config.toml
n_layer = 14
d_model = 256
n_head = 2
n_kv_head = 2
head_dim = 128
d_mlp = 704
vocab_size = 8192
activation = "swiglu"
norm = "rmsnorm"
norm_place = "pre"
norm_eps = 1e-05
positions = "rope"
rope_base = 10000.0
rope_fraction = 1.0
qk_norm = false
attn_scale = 0.0884
bias = "none"
tie_embeddings = false
parallel_block = false
init = "trunc"
init_std_qkv = 0.0315
init_std_o = 0.0315
init_std_up = 0.0315
init_std_down = 0.019
optimizer = "adamw"
lr = 0.00167
beta1 = 0.95
beta2 = 0.95
weight_decay = 0.18
lr_head = 0.0107
grad_clip = 1.0
warmup_steps = 270
schedule = "wsd"
decay_fraction = 0.631
decay_shape = "sqrt"
final_lr_fraction = 0.0
batch_tokens = 131072
seq_len = 384
doc_mask = true
train_tokens = 645300000
steps = 4924
dataset = "wikipedia_en"
MLP neurons of a small language model. Each row is named by its layer, matrix (gate and up: input weights; down: output weights) and neuron, and shows model dimensions 64-191. Each number is 500 + 40 x the weight over its row's rms, rounded and kept within 0 to 999. Numbers have three digits each. A neuron's up and down rows have the sign that makes its largest values positive.
After each neuron's rows, "fires before" lists the tokens most often just after its 100 highest values on Wikipedia text that the model never trained on.

L5.gate605:493517521458519417470493534469433541524537494420432435485484469472433484447485532631465515531486497423425530553554469535554523448461515490503530514547576452488457503501443524549522452471517575496475533456472543503433524478530532493554524518521547476507438434514476532527498454529473476583463478478481440489513487443465568519512545535543551526545504544505477498500471462540494554484577
L5.up605:515540459549496483502531521435519496511474503520504503464514550482521501402480551470463460540465562571529457440521473546548505508447479425545525472507500518387552495482468541552513595518570485516494398553456486436465542560504497473474571439554546503503449474508534424548499450554495521509432490605484462539493503468462500520455520488497501512471452517497474504610494558498553541469561
L5.down605:471495476569510510484539500496559487560470523538591580472453485537490483548572475515508536594504496496517465567516559465492485555486483491541489485542437511447553445520437459540519549553541513425503473536513471468510549478451496464465479506485534467486505465505480444449548486532461509461457428516474502552496504478488511477498488521452610418544437450601553509563523484445550441529448
fires before: ",", " (", "\n "

L11.gate431:440456515503474462464472503569485448464481565487467549455478602498506488487475551610488553493448432479442505490498509508487556507507529540546460464528442557492512473515564503486527483515434584470504473411478507562515555518499445581550597525469549540472467484546420480554532484473522523535395513492484539488511535561438513516517521531451542479476525481587494546412490462532505534489560
L11.up431:528493504517522543457540464547449550507541496416481552500545544493471488499481464475445468582583495440453467456479508538549491430516502404511456456509542497515511524446427548485508463527524457438505442575544478501472502606444492495499478466517458452493526471516538610448521412514519553482538511481455512512523464534573469525499498439498415513477552468491468480552521567490556435494518
L11.down431:487557522469522501459532526453513444510477553564516542513574495549520465474467554507480505531526482524482510472483487491462476504497527604416565474502462450546518431543452396541524536453535523410438480575523420599495503526552507534467529446562484512500480481444468500585495552516544504477515461480532501458485504542558511467456462486506561525514539592488541455488465518488508553541511
fires before: ",", ".", " and", " in", " to"

L2.gate553:534480473440471513545520562517516468577554503478500487542469554510495477547488526576473458501560490574495477528520521453483451522472555536507529493510545499516441562492481457587488549458535508460488461486506493565450452475524524516447444532617538506528439481627467519514565464484540461524484535441478509434532425617491464487506551451532550504491564541479493522533514517494498491559462
L2.up553:456438485543536539554472543498419559509528501533558473554458569421470521489521496512486531449545525528507479467499500455424478440448474457444538578582530510502468561488451423500461577566488492469469482597509546444555413516473504607473480459469512555496522435490509492395509472584457545444549406482481503459539424545502469436499478511570537470523565454480468463481500506464549466539482
L2.down553:447457484542482555469458429449537594471525462512500457535486500472544495448464567502450553506442477468530488428515524495504457516457526498437518542535466487522564512478514502487510525507511530473445491527485540421639462511478511520577547504493534517485503484414536483484538466480432562453554446558572456508456518423471470578549452496493447541496519457458544457458518465506493448475473
fires before: "="

L4.gate291:475517506516496479523541514482527568431515477396468467486515538475549432504462470522532470524510539521504505585525512470518456513376453486564486579516455500529517527537464540536441512453574485488573555494480532490398535456519517446515495480501485465512472427540493549580529388534518533546508518505553410543567495490469544535504556491534563540509481568507506477489551470443542489483526
L4.up291:417543553482551521536541458526510499438442467521546543493419533436515466453406478552571447452480510574464570456525422514502476527459500524389495538476513500519431629475500475513517476512466506498561481472446442456513512449495458485557467486431538470521557474530463551494567473478485536490518509523546452529416512526417500514478497503496511511548494485467596450507435543531543530457505
L4.down291:418485526485492500514476395503557484516507452524566557488469483500467456491510417559550485545448486502536580482519509506529462465528543469461518506478560493486454525490565516430432559517480432559525505441562500475459566483485532515464568430374562515445504511465475563439521432522482586529529491570509509515403483594386483462453488456554481531521465533454549439537463465555564510458482
fires before: " |", "=", ","

L2.gate354:538502544469512470551478467464483529516513550503420513499445434422511503496543497447494574468579434402516487526539492515473560525481541476509482475426552591449571485547529555506513422480509457399467521529494468540475547482470425461557523469483597521514471578448445462565467477437443510519430504444449447500482556486512531516469484518544483541536414500513514504549427571511468541462553
L2.up354:517525567504459452522490447472512505469459508474452536408529484529534457478559528565436463502468488470539478471503502432439412475482579462522467484532502513445517462480504493516529463448533475520513537476417545474545444478469474529611513489524616517534483558515492530533524508495478470490455508527508492498465446583501495529593498469476559575502478531546535488485518488536510452534569
L2.down354:504488562499498565485538495553538519435488392466520459521581509513484472458517536553416486462497484470485434442488481437499499466479511498507481513493468530563469491498510476452481567502450435517497483492527519498476506483457591530465498569519428471460456544464485518421440435490591447453544453528442522550510427537496450503547537569495589531492543479607528492448516423508545525591467
fires before: "-", " |", "A", "orn"

L10.gate506:507446505441550506516580476513572464564518524445516507466446519536501511537547422433512491501569525514526524432479477548472467430508471566501528444486538498479589479481513482522566567476524495527535461528505507534644525506514521456417564432479449490463506484455526449493506467475472507458489498426521478548511442514522530500533478461393438493505475475512491523494483555482541513527493
L10.up506:472509515534490442517509549450494505512505513520471519543539437446546464484501484477542467529549505561556560474503508498489526452502471543446503540497492557503562593495539501511506530469608474426493521461559474529545466533515498413467499499504491518478494532458546434606505456541522505479490547453527478486492478447477513491543492478487531512468455450600536585552508493496507579523534
L10.down506:505502585522456529491522517535438502465516439545467478484432513478435466478485534521531550473468467488508460515465484444516453500509476430502508538505419460534503459486488548462513501516428474588520478491463514504523496479454495564487440553492481467518428495591458528456476602514507495495506514519468515481512543530534463481457522516521470501536535539501512498461513488426507502490499
fires before: "|", "-", "z"

L6.gate464:503557490455507465523522574468525490515440500489520520568531534527474474490528486474483578572529443508517491556537515486471542509501539489566537483521537509502544526449529486548485528512505490505512542550525549431467502485507472482480533525474538500555577470517533492455528442540479458477482572492462429490498493486475517546565502511564574453569528422490541535477550587533532427495517
L6.up464:500431512518486527486500501511503536462482489522531440487469491507525532500512522523480498505483484476546535550527471464540477475404567501496540481499481447527512528508452487540537465563454457505509503495484466486453487491511537479463497538444468578447524467495510449454546496529530459531461492466498530451496482554551460522522500434451497536453509447496508554578596561483365488503460
L6.down464:448531493478469595495484547491532525520425484497564464538577494519550519583515516413483464561492466541553480541480452504406414537418480537515505470386590492502505473447511498531497543515507498526493501514469531522443514497534505414473501532467494420443521508548492561534503489508534526518546514514511486464504475488518498527490477447560506524493549439483475488546440530447488422551507
fires before: "="

L11.gate134:471504542557523478500511437528516441526502553451479534473532491470545442492602471488505443488468483448520518426484458557488549505506510536531542533490522550473550460453511527436394530524432484506533515533515526510499618511496454496507537471493558485511520548513564571505493508495496505518457498528522463448485519461525558536448470460489540509537504483466438514512431575445537475474504
L11.up134:513477567539507415511491528492554540459450517470428485514439464536436513442446513527554446495495481461539524460538509538473562575468401503558484519461548453560482489505459517447514514468530551484560522459470476410536463545434461494530511627504466528485510499474550486529575543449566576540456523449459509466545474507531508466467571540548505533431518542558490531510476546565618456440593
L11.down134:486472519453556472524499455422530434556480514540452479526437516486464534488510495508474504508514465456468454565449558525495472480498408491481537456503443538492526512449439497525521476458498492442507486540531494490554496518527454536431495482532457483488526492547522469458491489481517496476512504572548528481520557521537433445491420416522513487456541494531512377512549498507505518516512
fires before: "-", "."

L2.gate61:484473443541488542492510499536449514487595594500507509543504530464525556472519501496506522493482567525531536412501382557500551564485493479490492500499452543463509448400471488500432476563494501501503527509532525440483512533474446527486545479490522477532492498457459542460477492518498555487461512471565506460566512550567475489479473536458464446507458435411495552535476550587521447490500
L2.up61:497452506480520519479457511539552446472468546444527486504525441482502523473505521536527472519487519565578572439440491540565529541517526480491509508510537546433503484456430489512495552493444413436436518480500528447522499482494539508451409496488465465478490484492536537499476432570437546498424506542502503482544427519525483584485459552465481435519529454454501536586548532512586498460547
L2.down61:511462558463440506498456483507531546430513467498516448543578470478535432477560535544481432569525490475425503580495455515496533522538501450563488443554522524557477571532473459468553500463450430470515482503492491557518447466558543509503434516546482447525466456554527512490537477502531457502518478498504564510545446534479546539511487501517529479497553566547477466458521471441489508526481
fires before: ",", ")", ".", "′", "–", " in"

L2.gate620:474521523520456454398488465519481621539565543517442452564448515587521452522531537551496465487499540526451445480481483537545509482471522461462564512505567488518524604480501463583473553548476536436453502478484457521509519517508532489548539547527503449478542462486496460491500445415533458481456511502508571494459508569517541613514490513522511481414596498525496420523513491494535518546410
L2.up620:511459519507473451511554494585509485450519465482524450491434521474512521474476441440503457443508520454430499417460511482524434474495490505500556426541519429434407437498477467536508556527556514543541448505499483471508472505523541527555494498484432436473502547485528431386518469492438592493530426517554467460479426505508482455414493460578570501479554438523541470452469530500513488469462
L2.down620:533494545560521517522513544489534504515522479504541457497515515553491500521420517514490551515519459488541461574462417503407423500522473535559475457504551489464502410479469532462535416485506498495527513579477555514483469524394501511491478451414484469477427502502467562489483480523413552587440480484485430452509453515499498489447413511504467523527513506489525488450498455445492479504469
fires before: "="

L10.gate53:492542444487538547473574453494485495495509538416435463494493527505523474552471548487421409548493490521539393526518548540527502565500491511524499564542554511526491509493479535483516464516425412476470459480517505509504507504479489426532438440597506489486423437527459489513523596510518471505454510464498422488561447477525439486601419472518530467563457459514515512545521546409482510517451
L10.up53:484543503500507467530477505508510618426522498444470442435480516548517463541417465550528474517475513528484484506506459495456527439497454460509530524509524461486490555493532450504516550428458493497516488505554586538572435534476480468444498476489472466468490428535477550489571466489486465506527472530551573572488511535494482490501446498503483559457483583500530438577502479518462440507466
L10.down53:521435543538492524429498507478512549511512436515476542531439478421494499438504500442510491535504470504520516516528457498470495453509527543545521430467447480481464397464540466506498514546560502554460507521570488485565506461431546538499537487423529468512472541475498513499431387504469507523498465501447490387423475575474553455543452515444488481456517446528481552441527461549490467492495
fires before: "="

L10.gate672:572476410554481442489459500537462520433471429490461426475606526415429487466474457463520441480499512483431460556481471526539527412502583502477519536577485482454461550491483504532480470511486517478528506507553536525429483502538496510530423556531514472534461445494489540522536516544468508545486477486547530480509488528514440540547541433478479479479465458451448565445564453523507512530486
L10.up672:477535507512459510582499500492451394485448540505504515504504491492518475444495513464511429448567464534499418535468505543519504520516505419494496492411538535478504452523486434504546537477382480505556495537492515535493528530530481544590507506403526543522504463570516567508570511530487484484465505455469484547493473475551541476542524482584502448490497439495522467442500558473503498437604
L10.down672:482447506519561527529482456500505587498535554535469485466480468510420516456475486521517540526487486564532447465561502444491510468473504472515447470471517576451534432496573482495492550512433456535525532459445537419431490514523555498484468481457531585483490534537522450494498547518534497468449558527607500501454505559498580529513531561517449498468453488491550502454450502472518503526569
fires before: " of"

L11.gate388:477500514513434558467484413487509575435465460547472534473527521482509440577472533483538515512477527523436529482488513514436516505529431538464416489466514541459490527492383579511474498556416483466454486512470523481415449552520541433538536480525570532486551474502552449434589479511537593526543462457503473496499542501444511474495438508555501501466476449538502487527569489514505508435489
L11.up388:377538574533477424644484528514512455441450529448572580481499503533495554532474507518501486522450496472499575477577510495507560584466526472506473555556534554525515514475467556487500517465483429459496491573459551484495536518479442480504526527559520527464523595530440486549501479534505605529513487469515469487466462501481481511538513517482517543518483476447455494477514534489508539487515
L11.down388:496521480495500529462512476545445498521597490515455463470547450528437517435475503522473551571543513502445489529497526489513484500454531511440495497556488564492533477503462552542479533515420427485530451466470518508493555473518471549480467446441466493481576491455521492498459438575442476423508515459612545498459519531488495560472569526466491455518493505539490466462505437460546505493523
fires before: ".", "'", " Court", "–", ":", "="

L5.gate52:517497458561468392544559449502519533510463515578519515453501521471512466567507549577488477532511463469491470544496509485485480551500540430461555565563456453455524515486480536508536469504568553459501468447527526504446477452464521473500528496479442533452581472480451590538468529505556541473450518501539475600525485578539492472413498505521499495485471534524549471515462482457465515491489
L5.up52:474540543455552526480565557481435522526456561457502552418484534437527475465474546441500454507498446444539510529519485485601483507464506459473519525451582563543411446558503519512456482496402516507520540498516410467515576503547511515484556523474425506475532518438499466554445552526519468503533523493466391510502503511501570553516458472547572454583498538559459529481476528538486540469462
L5.down52:531447524545541473505530456436537498477528461488528540464457513475541506498400564559540588533491443460510517489512482524513468549445559455452510529582469505454512522496458572486519527497488513419586462546525546521403483475443444460458498580506502564523456500580472492538535503489540485482450511535494461530500514533468516492469456497511469492453522563611512466452436493507527505490486
fires before: "1", "0", "6", "2", "3", "round"

L5.gate194:433481464522452485457515531479559489491499535529538526516486527519436466453411517500514513468410429543513456555472502424480493583460496435543479495515522414475489448493518518543464514501515588519551475452454475536514485471559498566520449444501577483573547456583478493546581528497539489518550442504483502557528587523483501527487527525492449543507497470536507457544532496480494459526588
L5.up194:443464551487467432547540527519542550495479524515529504473488589431426459457488465509556548463525502476389547457443505543561532521507485476542514463519550532520504527388466521536505522510495484558464494529476536474550547467433577527586462533445458505494466494468453471526431441480426545469456490466467545491448500563577437524524573496549505481548481474509468534486467550514497487464469
L5.down194:487495517540493522514527496450503452476473531489384545526480479518535550550508460484519512493542508508558514473482475470485473406476518513535371471498505610428438554461489437482493632563498550514568483430519501466532456438507524435502509571533503505528506435553527477499535483475422560474468489541532422536456469558551536488604507469559513452522556477493518473512492488479490518507461
fires before: "=", " the"

L2.gate301:509442499474521530439547555489475524555525469468571470463448609485554420545543572524449475440538522451530535505530530534469543494504496493543515519524504445514504524580448439490485575435549539476508521490478540473499481474530468489534545527504526492482491515497487508512539454567546505556478470529520492490472426513509469507455492478488488449451468490542518426499553470447541485448487
L2.up301:382403515519547460560461532492494480475561574476534536511473480442520467472455448529503472499544480546434496422471526514559500486499507492467562529539510467565475454492489464472544523494509517430434475465561441496486464521490353559539499518553445473442379521572481493423450500514431515442532559411541495414538501429560459468532467524482534542539473430522467452494476544481524496507526
L2.down301:440514475534502474556392487498510441453514494519471507517624469518513466468544462561486558570517493483454460436480555512527490427488557440464530468446465509529532572467499483557498491577480480526548441519498434502550524484489497520450459474587486470487514509501559504461463462533477454491473464489465488500515558531432471491506488526521511534478517458468507475469482506474569454519434
fires before: "=", "\n", "\n\n"

L4.gate686:508431559485488511502475453482548608531420539583485509491521464506526497491541537524461543452563513434457538503544468472475495512533550527532510448446541514483528463531506491566442521499549475574530496454541519496429585476510513408542475495511481537471503558447522462511521543546521468534458506484439465514425521512470514510463451523619498526455535527551484450502507404474559556504479
L4.up686:541515475510412503471431511499458409532518474486523522484504528537455455460436489438478427420423464507502584582603516454501527535513582479480479559476447508490504540524497552499465492403551449490421523538502512490444497515528496472494526509537569472538483500493473561591502584431498491475454473570563476425506495533516517493519499532528489490551508498501491491488525468486496496479564
L4.down686:479464553446575452494523550492435611523402456536491518483489567480426492518476554540469503456474468548441516459486514473485462486458525549441507435513464466474510429509537412503513510554521507488539446541532532506513553529515620424551497527476451495500529488545462461429423462571508477486506492479456502502465508574483542523493497515561482450513562532540509472506556448459560518499538
fires before: "-", " |"

L10.gate98:555541459513445451491547492472536492543443462468502479445554510527513479533514479532391517518541489479494521527524534491486556539503466547509445484589533518483496503543508605505510500466499506502542467499515445488446511531526502564478476512593503467428441490548521549468518555530494499469494544552502542540505566430474514473608494473533472546530530524592479436483546515562485501581536
L10.up98:483579539564518523471440484511455506474581445514471477485470564558398481544529483510488529565442564474569480507505521550441546504464520500516516478531492434502487509532520483534498443428427485487512488501539531529472385498516499545455539513484467497462455454539508481577564423515527471496502494455498525502495477519481510506585460455493494517465550483459541502500530488448455455555539
L10.down98:541523516483408521517543493512515480525524542502552454524576501479550524451542504516455521422548498457533522502522504437548510534511559478446517387556540594477562545488503482532505519489439542459448485515436491517490496474498476576494535503541492510413404503517502482495534503443523443496487446420521523461451523502528486553504492545502470436544510499547545496435535485475494535466518
fires before: " a", "\n\n", " an"

L2.gate315:529544464511500452438546567524431592532541527485446514445478533508503488504567524539458441520544531539507511514521528523447532420460500533469432541467546518457534463529456463508446562463495531516504503509522486531482505513500560464438486525555516508550524507539536569444533473450528512549536525468512527516454482505508479483555499483520496453455514487580493417485542445513514548550549
L2.up315:411481484543488623551477574564520565498492483504537524517493517484413457547546473456529515517460437544491441473491533500436462459408493481510490439469541506510526518456543445507506550537555504487472528593544553471496546459528475553542520443483546623489542448464520439454520584527470522474470495553485447519493439505550488461471508473473501483446528479470553514543469496507545454542450
L2.down315:472473475483529466550588530473557509491516510546491529564446421481489524498476463536504482553553447450475486482540540539477479531438510478471443524464496524455481451482465464524457535452535415449481487573427454475479472464548499482500476490452488461492489493440482627453577447523465504487470545535515490544425431508479445466431448519459482538473418484460538459469456454465480465463459
fires before: "="

L5.gate27:560463498475548473510540467466464497488501527546515417436546467513457454509520507493549489500501485494437458470571483432573535431525468459433576576514552498518541482513553507485464512504507594520477446474527465473497390501524429571547464515521492501493525469516483536495538485441481564460497439459488515533555511475513470471504535454519520522518542508522464416478520522492533545496484
L5.up27:492484535454596537492514522468526574518541519530482555488496547562446543545493510412496546423503559440419553533527442453419537470512528508536521567501533519481504540532534442512438488529472550570524473448477543548521520490474509510474518507517485572482509447411534545472438460467485476516437554483495611587492532509537511499513547454441526420522482469486534495496450540496529526496493
L5.down27:576484536537439423539452451453438410518547500515485430550480501517514520471544473579459506508501484455554465501516505474558522432481511501512498495458517493539479535513488503500462520516561527454466491535417453448446443484468486470476424496545468423537539484468494508495424469551499543466503542523568485543452524460517488471478552507560483559483546481459528512429488518483497517474541
fires before: "="

L11.gate394:455491529500485514461430497518497542497472511505499517475511561416511598437477454529497515587492534437486506486487481514495571468501470566479496551489447539491502523523480519525493513565510461527484515442520481515438485536517514528464476518490571559549479506503459454541439526444522535533518494446545575512530506473486485450570442492532522512447485489502521428524439489503489498414508
L11.up394:509474541537466475522485488478522569560505462506507446517533519491433525521485533549440529443582624464506471445456522485498514486552521462514567482489434569498480547540512493523510482498596515530503491535419532495498450494484478513492490469424461440536526498489488487433606532541479522458431555455483519529486493525551473501546477501557469480539466429474503459547545517487492497512468
L11.down394:524522456424587442477563519509537575447449507504560506486484556476494498514548518486567517422500472465459485514477406462471502465560504438472502509516471531468514496521397439559478489425456526493564496475472582533500470544520499495502464519481467441532470498465435533490479469495514543507555436530484482535471496587483508462475434500482458501442537514516541478491492512554513506567487
fires before: ".", ",", ")", "s"

L10.gate19:524525500550561466510425481515438496478492486508516537414534573466478489542435557513554571481521507523457551484525485496540511504481485526499549506536437518540537482488534457554463487564488448563524495504459481533496526486523545485449400536573605556476504442532463440504517531482490513469564469508571560490464531523460501514510518432491573513457547423489428521492562453486496597535525
L10.up19:434484422487470512501478382510473453562510616496581435518505500507464556546441534477496548505565515468484456572505465557451479525553502533516475441520458545477457477539473522507487511482526466538476494459530464531496506543483524544457533463471528535563543482499481466456476502469428458480455462442433506482544480541506392501539552502515432490487423529530495461547470552432489544463608
L10.down19:542624493507525479500434507471452581383480490474487523427522432493423529484551457521545511511426470557513600513474551469489506506495499471483530487495525502514472472520477455533413485499386496528528556481455519504575462487516513507563453554417525538470469538548484452479490479459477477531494517580537522525417541469535505504522440475498503490547505427488521525494446455466510485474496
fires before: " of", ",", "s"

L10.gate402:528514446465489490446489475548419494503562429506483552456442483532497491578470494462460448513519530449501511450528458549525421458483461524501409463527480438529507537434488607492483506511490492567476521456508533406421506502498532576470499588542499496568428551542479561535470519439435510464474518556586489536513561495494505518493566463443423506520499544470545397521509493471494511519526
L10.up402:545516500433458535478548528507494481491579507590548488495466461546509433467466553438452546462555504417461509419467522453506456555498516541454491457442485509525456517493530434479524457473496461535444559479519546551487483464459518549485435457489514525447557515571525536520492597439494477551509497509497472532538482443581450435538392537455521560479502582439535486528476495501431458491484
L10.down402:496448456426543560491571486490565438488542421553463500505558468477487470473518448505482462530546504500505477485483461461491559501541492481482507489512431472479565533452479471452506472580560496455528466441502485481399488482524497496515549549464502591494498525451562496511565517435455518489514551609555475522447547531484509530529545469500491461580489513472520473556421596437402560470566
fires before: ".", ")", "\n\n", "w"

L3.gate233:492509456492433474481577473460440474469503562506548505508448590514534422494457488436523451534508472511482503543445469517496539474478417517481483539524461482504515500472464531451496532458482505528552507458511505579534526478555468519511476453533578477500438556607480515494590530497496571499481526555535402494518507485519454455563470488491508476501477507494492459548574514503428543522508
L3.up233:488526475527545561484506447536468534548576486499437461510482478539511485547565561465554485571489468491491542466470479463462532421490484536525438537418475521545532496504451389497460542484497469497487477469464481491517589495429540446439437522533463416446517542488491421599554494475507501512452499532530418494511458520436513487527531498482532489530518457513469517553472486525510448526534
L3.down233:496530526503467528477520553500577470455498410516522459480484454466478565451500466503556523490492499497525522471522557511503462534514536520485505493506451480510504475560483543536506547516551475547461530531476494475421426556453474507461462535473578525467504569478508475526505478509473554412530513476465547483433514500457595502480526580447519457534475519483550515511501471476515465506483
fires before: ",", "\n", "\n ", "\n\n"

L5.gate682:531529471466498376472461491520421485531515515428479519541479517504553500525454473529391574488483462480468501477546496545432494467463492544447525464551467464518504536506510504457554539472480511525582491417505508526508550505519494475510518515540490485483425597615483436509527515510469409478476460493541504464542445502488533469519495493436493473447479484474477526464461429530524549475525
L5.up682:546518544487563428560456489446496513546475506472540501470525496570477484551485449435489495536472518462475480530529445508492491448494526491494523486425484484449522476463484461487452542524548595451452525554453471443558458422518505489512470455509563521468507571514514526458497496453444457485515478480492476482527507538461515526492448504429512512447567550498512479513530425462474522524559
L5.down682:472518526487488443506498440433548521580527527533478478493551529486490455468534490591495534459499454428510551530486454468507530476462458534556518517524486491461515505528453473564524433510448437509523484513534402556464440510527464518450443504504524524433498519523496478501486548470538514492470553472552491527527502483463519507453423436485520567491540510578518479498457505494533505494501
fires before: ",", "\n", "\n ", "\n\n", "t", " United"

L4.gate146:508455419490553519472420477542508480520454502517416444439557444429499523458469556476521442524438459450560496524499556484495552612497540451513414469454439527491537420460515596503448526488522570536514514533592506472479449464509546488583463481519591479473514480485528558491566496503508471527525533512481522472489512497552457545545516550435533549503482557480461462484467525513557422468573
L4.up146:492555537513484498506463482553438495423461483526445479471464455495518542500517467477545547533454547528463516494509567455548528503486429558505485468551512476484484436522556513440485489508454470462413500477537564412501522496490487516494447520504604492479447534537469477503473512576521560490540466500487519501426456493538474468480460487514497562462500536528531492432415478480543483525580
L4.down146:506514518528537500478521409508452428470509530521455523450427528508531476527520490523465545480496540541451475474554478462482539526504495458495574527538545538426452523532539483436486490448528511522471435511487452447536488515498459503505471438511586476484540494559402452544496437500548468473507470571444455426532521499492443451482486490484511492502531543559510507422502503460476533523570
fires before: " of", " to", "ition", "ial", "c", "."

L6.gate358:500517452489460484446566465456534470532511552472575506428539495554464465496465527512451473511519482478499454561486480535551519530471351512475484472560514501436508439521390563569504541476498527507549527495474489494487612517525521453491480481499532529490502478531509448513510510499439509475500500477600407497502460548515469559548497487471501448531486534481526532554474379551432485509472
L6.up358:469519609481510504530523523494525507535424512421508532505539561529450497451453535522527487486441504446479472605471578509523556466536471512496483513610491500420522521483479523493496471526431481457526462584429463446494478426524456471437489506532520438489532495521483440496587519496479534478546463482579501539520541539457486583536464493522517531546516467506556504492561550416463492512518
L6.down358:501553417485508565507477560487457542489530579522487466549499514469506515508501460518580484486489516519538531450560469506449428497494537514457471533441553542608475540528521516436452619520536601508489533472563562562480435527478553472556551480486505518522552512502537549534472477492518494546423514501467533556435488485477483464488493502513457508471469438455501463487465509551490524466475
fires before: ",", "\n", "\n ", "\n\n", " ("

L4.gate523:519543430492462424465455527503536508467515576502468385507490565486409433550465552450485494512530517536515466582530544542484510524532465470489499519553479476448515557513519488469477474461473459528520527520502451462523502501579525493580478505481570493593529517538441546482521583499438436405512471517476532525506552464532490483524533470495548511514469524473558447513458512473491492488536
L4.up523:449472486427535498615558512489479570483477482511528428493486516551469496587505503511484534491529530526452478476482525576448448509564482532491512515473450456535524532546528516536525542558529417534542537440484554534484541529538579472535585564503461525546471517502410437497474458480440525522476580537439535502584544469544492459478465486467481495463511502431477468402527528453538514432498
L4.down523:503534545519539513446427500524436494481485497498506487525533569461533521503452510490460517558503488517497518581508490476506521460509572492503458500432466498478485480487418466538490512494498560416478478477514495510504448445499471508489497476544552458497478487482558495542499485564488513519530513489600434577466442546457522486568548485567576514499582560553553523497572452504537525452500
fires before: "="

L10.gate323:484573463502557470500513529514427554514508486440506504540579571469582515560539512527436535564571499471457493454494483481521530471482485536474474531539547461512479474552468506482457435418597491418445571476505551438448530474457469529532504554512536494542520516493555511481530452470423491535482507486490444456479485501409520464426454546515472482488503464527518515531591543505479467471484
L10.up323:539449460552512472496493524544515492448525453511510488490476516509473403473448539490529498579540508487487478469511466488460520508534494454482453508489556469547561507517538512490489522535493548517497580539561477437482464427492463562519506484601493600440541467456500493481522497638436514523456493460521499512506513487440503525474556487518432486550528509474475516482528536491420477479533
L10.down323:470496520501505456460461523575555535515513490512535551459450502525490529536474529465532538449460541520491474494453470541478490526541519449557485487464480443502477444515514566420549501537516516589449466475566441545549466597512489444467499536478566517429447449546567529546621532516558481530508523485580475549524463537448525477496462515480501527486582479469434473467457486420464503507456
fires before: "="

L5.gate584:516531555539514422484595466513489524456548528461466483490536517482536555496492485581485430558544529533526518444461443511473487543506526501526553456480534468489476519490453479483481446515544460510557416398499500537508445577450359497529495431438479503480474507504500578545528533496527468524547483485510485533564509561549544560565524493494519451456475484548441495504547493514490416491531
L5.up584:507523505583508479500492461530485481536464566495559530557576513485500554511470551539482427506498551423524599432499528565497447532444501500603474489422504497548492477546510499487499523530514517421485414506524441476483497556501529443498498495515505523485557506490588516564628437523485518533437553522554505501493426502542508527477536569509569451489523514452401530496471506540532529510439
L5.down584:487533494483487510506496500483521513542541510471432472551468495517501536499579478458488514465467479566535450521469556480485509531430462544465539530509530439503545487436466513489470516462486493417471449485440560537510482542512458502546476458500503531444482540481475471461458544498455478493483439457587458456497489521440602425503427476489449569501508568522531420519430466487439487458560
fires before: "-", "\n"

L10.gate101:447421515469541452529420493521499454457422516456446531531559495473549418578536525538539484545596512504522437495485528487464608536481492534475498548509487440492477518452491516509478529538509484497519409518484497486473541479522575475512492524495429453546522530495409470563549520477474536511478519450453458494490502519501527475462492532504492490521492515444571447554446457498543529488479
L10.up101:493415554504518503522512536529580559412437424505544480554437538511509503509483477510554515526480563517509519508506538502468516518480490541500512615493495419511499562431476462447577589511474491498508406485507610434555547557439530516513555475446488519545476494545497464584538525479457501501528464500497539518522504470479541463515443443458485499529511518484449518471474462488521543481507
L10.down101:520520560473511541504537512488518563525527546479478469479500505483487450500505452435484604461470495494482452475451461500480408529563462423574490496489471466452524505587469478497525536555490536461514477505498494555548428520596476551507405502502528521525494402518542480512498422520520537484498528538523434513566505525480496532546534442510546456475547492532573490520489504525435476561553
fires before: ":", " |", ".", ";", ",", ")"

L6.gate452:516484596453523515481495452453492469518551494507512497549492562550577450526458570529529556532558486493480477492514480481479528481472467485520509528402505498508469539509494522440497537423481517507528544470499510471509460474477517433499461546498537404571496464527516534440500464514460439503552527508490522522494497476520458447543522476512535507494395465523483448443476508430525538432434
L6.up452:485430572502555529539466479508489521469476535535583482508527571551555534514525504514524530521599415506519483518446509514407459511423437476517499476452513444419537520481478513510509401475509518488528453501524550563465552481510439446583497504481531481607565543455466506448470509370507531549540522518430480514492469506547486450438463459585526478469554509423516547471484569540591499537500
L6.down452:490464522530514460510490503449507513524551444492457430469464522455556490497510496535466523488508463543532513517524466537471473527459549526443526587492442490548460520514476496516503506464470512530472492524499480506607419503536539510509534524519529555496507474513459528498507525504509469537518531487498524523456485482500500488563486500547510565490527495473531532431499440521523438505446
fires before: "=", "y"